config = dict(
    num_hidden_layers=15,
    hidden_size=160,
    num_attention_heads=2,
    num_key_value_heads=2,
    head_dim=64,
    intermediate_size=640,
    vocab_size=8192,
    hidden_act='tanh_gelu',
    norm='layernorm',
    norm_place='pre',
    norm_eps=1e-05,
    positions='learned',
    qk_norm=False,
    attn_scale=0.125,
    bias='none',
    tie_word_embeddings=True,
    parallel_block=False,
    init='normal',
    init_std_qkv=0.0395,
    init_std_o=0.00723,
    init_std_up=0.0395,
    init_std_down=0.00723,
    optimizer='muon_variant',
    learning_rate=0.00727,
    beta1=0.95,
    weight_decay=0.029,
    lr_head=0.00615,
    max_grad_norm=1.0,
    warmup_steps=200,
    schedule='wsd',
    decay_fraction=0.913,
    decay_shape='linear',
    final_lr_fraction=0.0,
    batch_tokens=16384,
    max_seq_len=768,
    doc_mask=True,
    train_tokens=162300000,
    max_steps=9907,
    dataset='wikipedia_en',
)
MLP neurons of a small language model. Each row is named by its layer, matrix (up: input weights) and neuron, and shows model dimensions 0-95. Each number is 500 + 50 x the weight over its row's rms, rounded and kept within 0 to 999. Numbers have three digits each.
After each neuron's rows, "fires after" lists the tokens most often just before its 100 highest values on Wikipedia text that the model never trained on.

L3.up635:481507538471528489511441466536486513533510404383502446491458516500572470391523482476447534493493589472533587474451612592547542455476539483437416566501550530459414532476450483595530504487540475565454486491432506486524527518554469390468545548504564595442530474441579600542541385456497585489
fires after: " to", " and", ",", " that"

L10.up311:442510478495433597489431441518577507529468471530510491597496463491564466426493444540629528479532420597521531474542534520529505506533468492417497440468469434511423482496500429492434582515544421478520604423522436573502552505572499523505423397514470580490479522505428490521566454457466587541
fires after: ".", "="

L7.up37:523507431513438562454417480466426461489451455572614494522536497503598510463541543554458527571548437486557490531462480467448538484462404423509516471544512382411439505516427582568451482482528460509481534509525546535422528448465551508505553499432455465523521490570437573593562487556496545441
fires after: " the", " a", " The", " for", " an", ","

L3.up537:460516432479564597486566460575522505532434538495484434538498529466480558508521536460467558481565514523518423539482471469517430454512314546625505482441537519434454489486529502503475464516539558440507490563455473424599484512418486505519521459557462572473543545486490487426513441504528517470
fires after: " (", " |", "|", ";", " W"

L7.up543:504492531536397415539509478434522522479563473531559444404563508543493589524474475522548409483498512471466497545487552535493508489532520479439572532480400528475505502493536456470409591409523528417440557439492577517412546436476417550561550399506600550520519518478481519497446548540553507521
fires after: "=", "History", " ="

L10.up450:466520523538465484469448472572466472534510513494445539526488454576606446373555453476530504445502466460507454540434488518523520521578519446515431390463529537443488569471404492519423564488531499542423513546536453522612505568535444550403509457564543490548561538517494576616508475405508447463
fires after: ".", "=", " |", " a", "c", "\""

L4.up376:541412500521553470517531506470464532497474600385444526550524422528475456535602418463527452544518494508525591405596477487590512492523432503520474511477618503454470501497472398561451475454583508488465474541432516489513458507455565447417392421492443544486506511567467504487506590485441527505
fires after: "\n\n", " \"", "J", "M", " (", "K"

L4.up525:518534440556493426453484588515516521515430523541469543532569515444488488477529433409548513563467444472451455573427496461548461499520570620550572451576649454430428465470476463482447375439530529554509493537379600543435538489429521469582574508523368517454491558509508498455463493518556431473
fires after: "=", " \"", "\n\n", "-", "\n", " ("

L4.up369:455461525537553572449641565440447562479504453483608588473535517501457534411485502527529477588486589530615523550507576471420449552549493464510508592468524426548466519548473592478561444480540560468491477562471542469459492542518553573517503485556449520570541490510626442465441444474460549456
fires after: " (", "-", "/", "tt", " '", " \""

L2.up239:473584447550472446480442524447582597620529537488380478497492427545398593499532460562465455471545594471499510531493463456438517484424598484524540411477494514502415493528576571604538420520516494447441466501515526515574449524437532431441530461597521467513454460538578479493473562572519530464
fires after: " |", "|", "-", "W", "E"

L5.up537:543493441531509482494443467536503513498368500498517496515478512591494566476480585395540493449594479562388458560409439583522504430451507500514423554505460488531558591546573521484564515564534513471509480369545560488494529429475482459560491509512483442503467486501519470483440571394506507496
fires after: "=", " Po", " Category", " Ref", " Vol"

L4.up506:488498491595463533526515485485496419512443452562546447500538448552490547510576536514491430514517451415534425529515444457529523634410518499439348474457516512474514519524490524580439572468433561446439444497510563542495461460439514510489472511478501565479508464562372403528500414565478517511
fires after: " is", ",", " was"

L7.up186:509501518557548417508528518474552497592482406568548438488516456545485541505522462492445408542572523353485369537584503529419420495388511554470537477491503480480487542506565549555589514541504485426467468468575441438553451482459455502632468536557476528432452545533477550551500547471463411633
fires after: " |", "-", " •", "|", ";"

L3.up132:440498391480569544465561491439521450517443507495583414505565479592458455453486457357553431526447556510528516434438531452547537497490543557489502513410533462555493542527457548521534491563430632528511454552363493384576522520493483546522463443490500511447533611483529499441454462535492502493
fires after: ";", " |", " 0", " ("

L10.up307:603462469489638546479420420473513460481516528512522470532540537445521516529498409470509440546398512543524425473481517501568546497550562551506526374544618477523451507626538372448522433483490481415490436526442512478481496571452544516519515535504502499548453565515401499566488474450516500547
fires after: " /", " (", "\n\n", "{", " Website", "."

L4.up300:467537518583473535502471471547493556420426433573546513449400532488478554515515501582520468560476483485500420481496472509459493553494531539565561533564440589410534359428567481490471424437486508525467450487454471516473574492508490525484505457588533387545594554418464460522491407589459504474
fires after: ",", " de", " Website", ")"

L4.up479:485515512576493522524507480491515478455584485418566529512538544454527480479416463546478533549461496564431459547488487519381526492543484636533490560484467464468520495448430414460526547517497445428511501490450550489502495548505575423513410506572440441563601506503533445575583522498485542385
fires after: " |", ".", ";"

L3.up286:537484489533547511533523443458449517461495453476508448508509452442556515361557437576428539570524568568486372535518548517528399384504547602561540566498600467556507446526534514561365488552492515467436422494500527475536588484512544434537511429554559471553494524432475512512462460520498465531
fires after: " |", "^"

L4.up620:486480456521528483461547477573557475449492489458529499398505520463516452535529421496462448576515429461463512500486497380473460515515556588481550401529529492408398519540435615457458355486480529510559446491497497451461503559553500577483598538470487562443542499405465565492517525534649508495
fires after: " (", " 18"

L10.up487:545511566475539473465524456501472546495498478420482479482512456439547503637568549511474422442577544529480601471568541512472514489502523494418534448493436502408452445576551491552555522429467483564459530504478546414481565463570554434430470543471492440495551493391469505549464568505498515431
fires after: ",", " Roc", " of", " more", " the"

L10.up467:528449409528543494494524492403539599452578447520596483483557496479394484440488526538461525517556478532507493528506510587608464517496554524509483578465485479450574463534558512515493535404526551488549413449425586497392582447519501513489566371459540514438509442443550432383461490442573474488
fires after: "=", "  ", " No", " also", " of"

L7.up624:486426420502533465537425514503478499419492459547547522468479500496534477550584508453492342499533508596546562530477548566555572466427489512391413576492393510485507481546453528552485500506487385502478525454465564539457534462484498477613594454447522529411480394439501549541507520545503510483
fires after: "=", "s", " ="

L7.up269:437386493479605511523482511460478559440492528518524540549483410503486532573517496533460486492446455410499501466522549488461460464554483418531499583553564540430454534540566490607566534483529423503506504533459442497502372464622599534420537492519453474507614508379476552521506477484492513498
fires after: ",", " was", " is", " to", " had", " who"

L8.up495:526556521552576535523496506507479451449489443567536504500534538540515592515497480442420482565547513386559491515547551470469402434493566519479490492506622533465448439420541543446536605602495577456501486538454519499531470494397470553547551450451479491525495548447465502471610527432506507475
fires after: ".", " .", "/", " (", ":", " |"

L5.up518:483413532466606551416460425524529581467477482433477552467556562512425531490550499431473476461479580473461470490471595555445558614535577443462570471505481553470449484492470513614430521508470490470522445465420508490497515517521546523523476533488465583467528567531639510439579513565506493396
fires after: " to", " and", " who", " pro"

L10.up266:475478467443484569623520447618538551509579489446531450444481566576515385449519547490565525498507519511564502483378453430419545540490618592455509467534467490473541399405437421469474524513501453410550547408480585559496593450482561519431564425560429483467485546533490434534489484542528490497
fires after: ",", "."

L10.up369:478475513485483503526504466419543491523495520537473493581557480498518501383454498478565449545484539441522474451451517486439520506440539475489464601471428541531458489603567589600518585489505510519447422466512449481534534547443560535466555458478567512425524494426592445537493453501516528460
fires after: " |", ",", " to", " on", " in", ";"

L4.up386:507434457446565474452603522591523453426409509454474531584501548497551493505416464444531519564500553497618455474498483530491462412505506477588482434489548463527533538601570529481513409461550424539510492460452440523528463472480482615471570507438475483405527524535409497486501503473550467520
fires after: " (", "\n", "=", "\n\n"

L4.up323:573436433493461454582380600477478463536465511432582550557347499500560467499436467489532512416565509505488499516461585522531514456478573463550455452530517469404532452451540532503455504535422473535489508432534466474470377449445477527442447515534518506406531536547462564569478548586505492502
fires after: ","

L3.up631:472479490482449559435505473531495556582464480503413470550463512543418595526452526523469480433530544545538425463523428560413515489477539458623544459562479527466444451458559557520540459506527518449487447514536511451535410544476529509548542503498523456434475523539552459468545495481480561507
fires after: " |", "-", "W", ";", "|", " of"

L8.up432:532437510551488519476525459469507438494433527470493599507538503545487473558518532459501479499614496532544567478513530559478522459582486488528512548497522477476516433461478431511445496425514492428587541534465620459540376514529429568466494557558495534462528524436501529473539461497500521512
fires after: " and", " G", " his", " as", " a", " or"

L10.up480:525466478488449532554552448407571620477537525433465614482547487569498555407500469518527481474488525504515527525439593585454458458443532500385485484448475535408431546470495465436468566487526456519443560458523509496490466462510507398542449472531544487538504550395516509517480433496462478559
fires after: ".", "=", " had"

L10.up572:491494446378491514524580557489405418542495535506488525439528501549514444519424450499546453570520425585489484570528432485412493448530586468486484455551512430474481530481450492473492432513499490506473496482602620476592479556525534523502434453531549545535503511470546505455427459480467459590
fires after: "-", "|", " Do", " commit", "ea", " ("

L10.up443:438448412530532482404421513587480561537461504515486499515474538555554605524510502487510425445569519416498406540598560480521517509480442532487514477504448506466526550588631483507522532533426401492464471449478502546531513479532426544414539505518535555529455454472478498411488576493390429539
fires after: "\n", "\n\n", " |"

L10.up527:480537490577518464477558452537541474392469557437498581488571497548470577516581592455462494600468453481492436492569461447488521483456481556480551496466625394530519473494549433541500451458524511494482526471509458478511602540543517496489538531450366521435523534547400473512491462352509567465
fires after: "\n\n", " (", "\n", "-", "="

L12.up345:548547500505490509596453499497496527431450513530524570507512501466571523400490454523452471456488461554539503517565512494507588468465531538470539569505568568461427454567448442527422433477425470456522498481577559510446439507577470501561432427540540556522398502437495454429485450520487514692
fires after: "|", " |"

L8.up124:505402521547599446553533381525445587418552492436556587433553491532566518511530512448447559505468474554465574438592576510411462560531531513476481481700527467522496456533559535598478501544450470525441473505451442500490459508481490446492502482532595435469385502514476457482461405459530563460
fires after: ",", " was", " are", " which", " is"

L4.up296:581432464533574474481574469594576462384467481428475574367523540508545518468512510460441511499482504488518495602515533531476465447496540573439542535481510532545514451584567450411480503488458513502526492518485478443480532438501470545501371461477590495488517493412491470471633489528649571562
fires after: " (", " \"", " un", " “"

L12.up303:585477474471527532597542510533453536510490567433495608542563523464530502465473464457524475466431498534490548394532441402563524473489529465405481523561438554533504485500488458455512427477391551478491545486493486495503429452517525400522501390569518543490576615442444533431449575580524418623
fires after: " |", "|"

L10.up364:440584501503479540570525521571552518452500468542489524605635492524525560369506486476514511500554491610489502383547499519493504506533603504512527533507445516505439480612577479415516556545535435529548511410557412568552513432438465458501498432518492473480507533519472475487524521378535542512
fires after: ".", " 18", " 15", " 17"

L7.up375:551426503510485403516523429463457542517490521462537619487496533472512488493596442611567444501522505532491564411527538493410503564551562472542494445568481542453520491524468518522479522547467461431415481470548439463589484429527557520487488476478500417481506574418402552482508504624478431477
fires after: ","

L2.up15:523462516552547489540499452539469525387431444499401513434516526491447533364461519472517554565458554523427461550499557540364470407521419564439611553513448428480481415473483451522475534540507417428537548578499515523480477510543514492506423473527530478513559489586616468448589424493533534450
fires after: " |", "|"

L4.up545:495505460549517517539497489541477518482415477556469529486471406486502498530510456482463459521457447479509545534457633464563508470450439508475506524523599457558452547548545529587499358410493602475504425486398551448577575506477528487460505487553509569447433579481395454598488456518487408467
fires after: ")", "\n\n", " is", " was", "y"

L7.up2:563530545536518510488563511483502558538492569495512537530532552470476524540521478533481452433538491398550572526535568548478411557512468369379560536500595465534553436441572553495513481582475545393578547531509542463453493462527460558523428482464471378500539430608491522448591435506514555529
fires after: "-", " un", " a", "D", " \""

L7.up231:464407534526596430466504511502450455440511536472525468496570610474558515409565476514454484476530504506506534530417491499487510565532476488430538426487527484531495465505457578496517448556470537499445548503591464421493506636607462603489458484487444512549553545461481554499436573470512468654
fires after: " the", "-", " in", " /", " (", " mid"

L8.up129:505537582501531504453578493500560475457448515537530492497555464478513546591450547519466398514518464524450533492531428549569495478505460467623442568500517443478607466500547521458498460494543485560520577402463491586477462494490597538478463402453522441501551495577571494518459529536508466570
fires after: " has", "-", " under", " had", " have", " Website"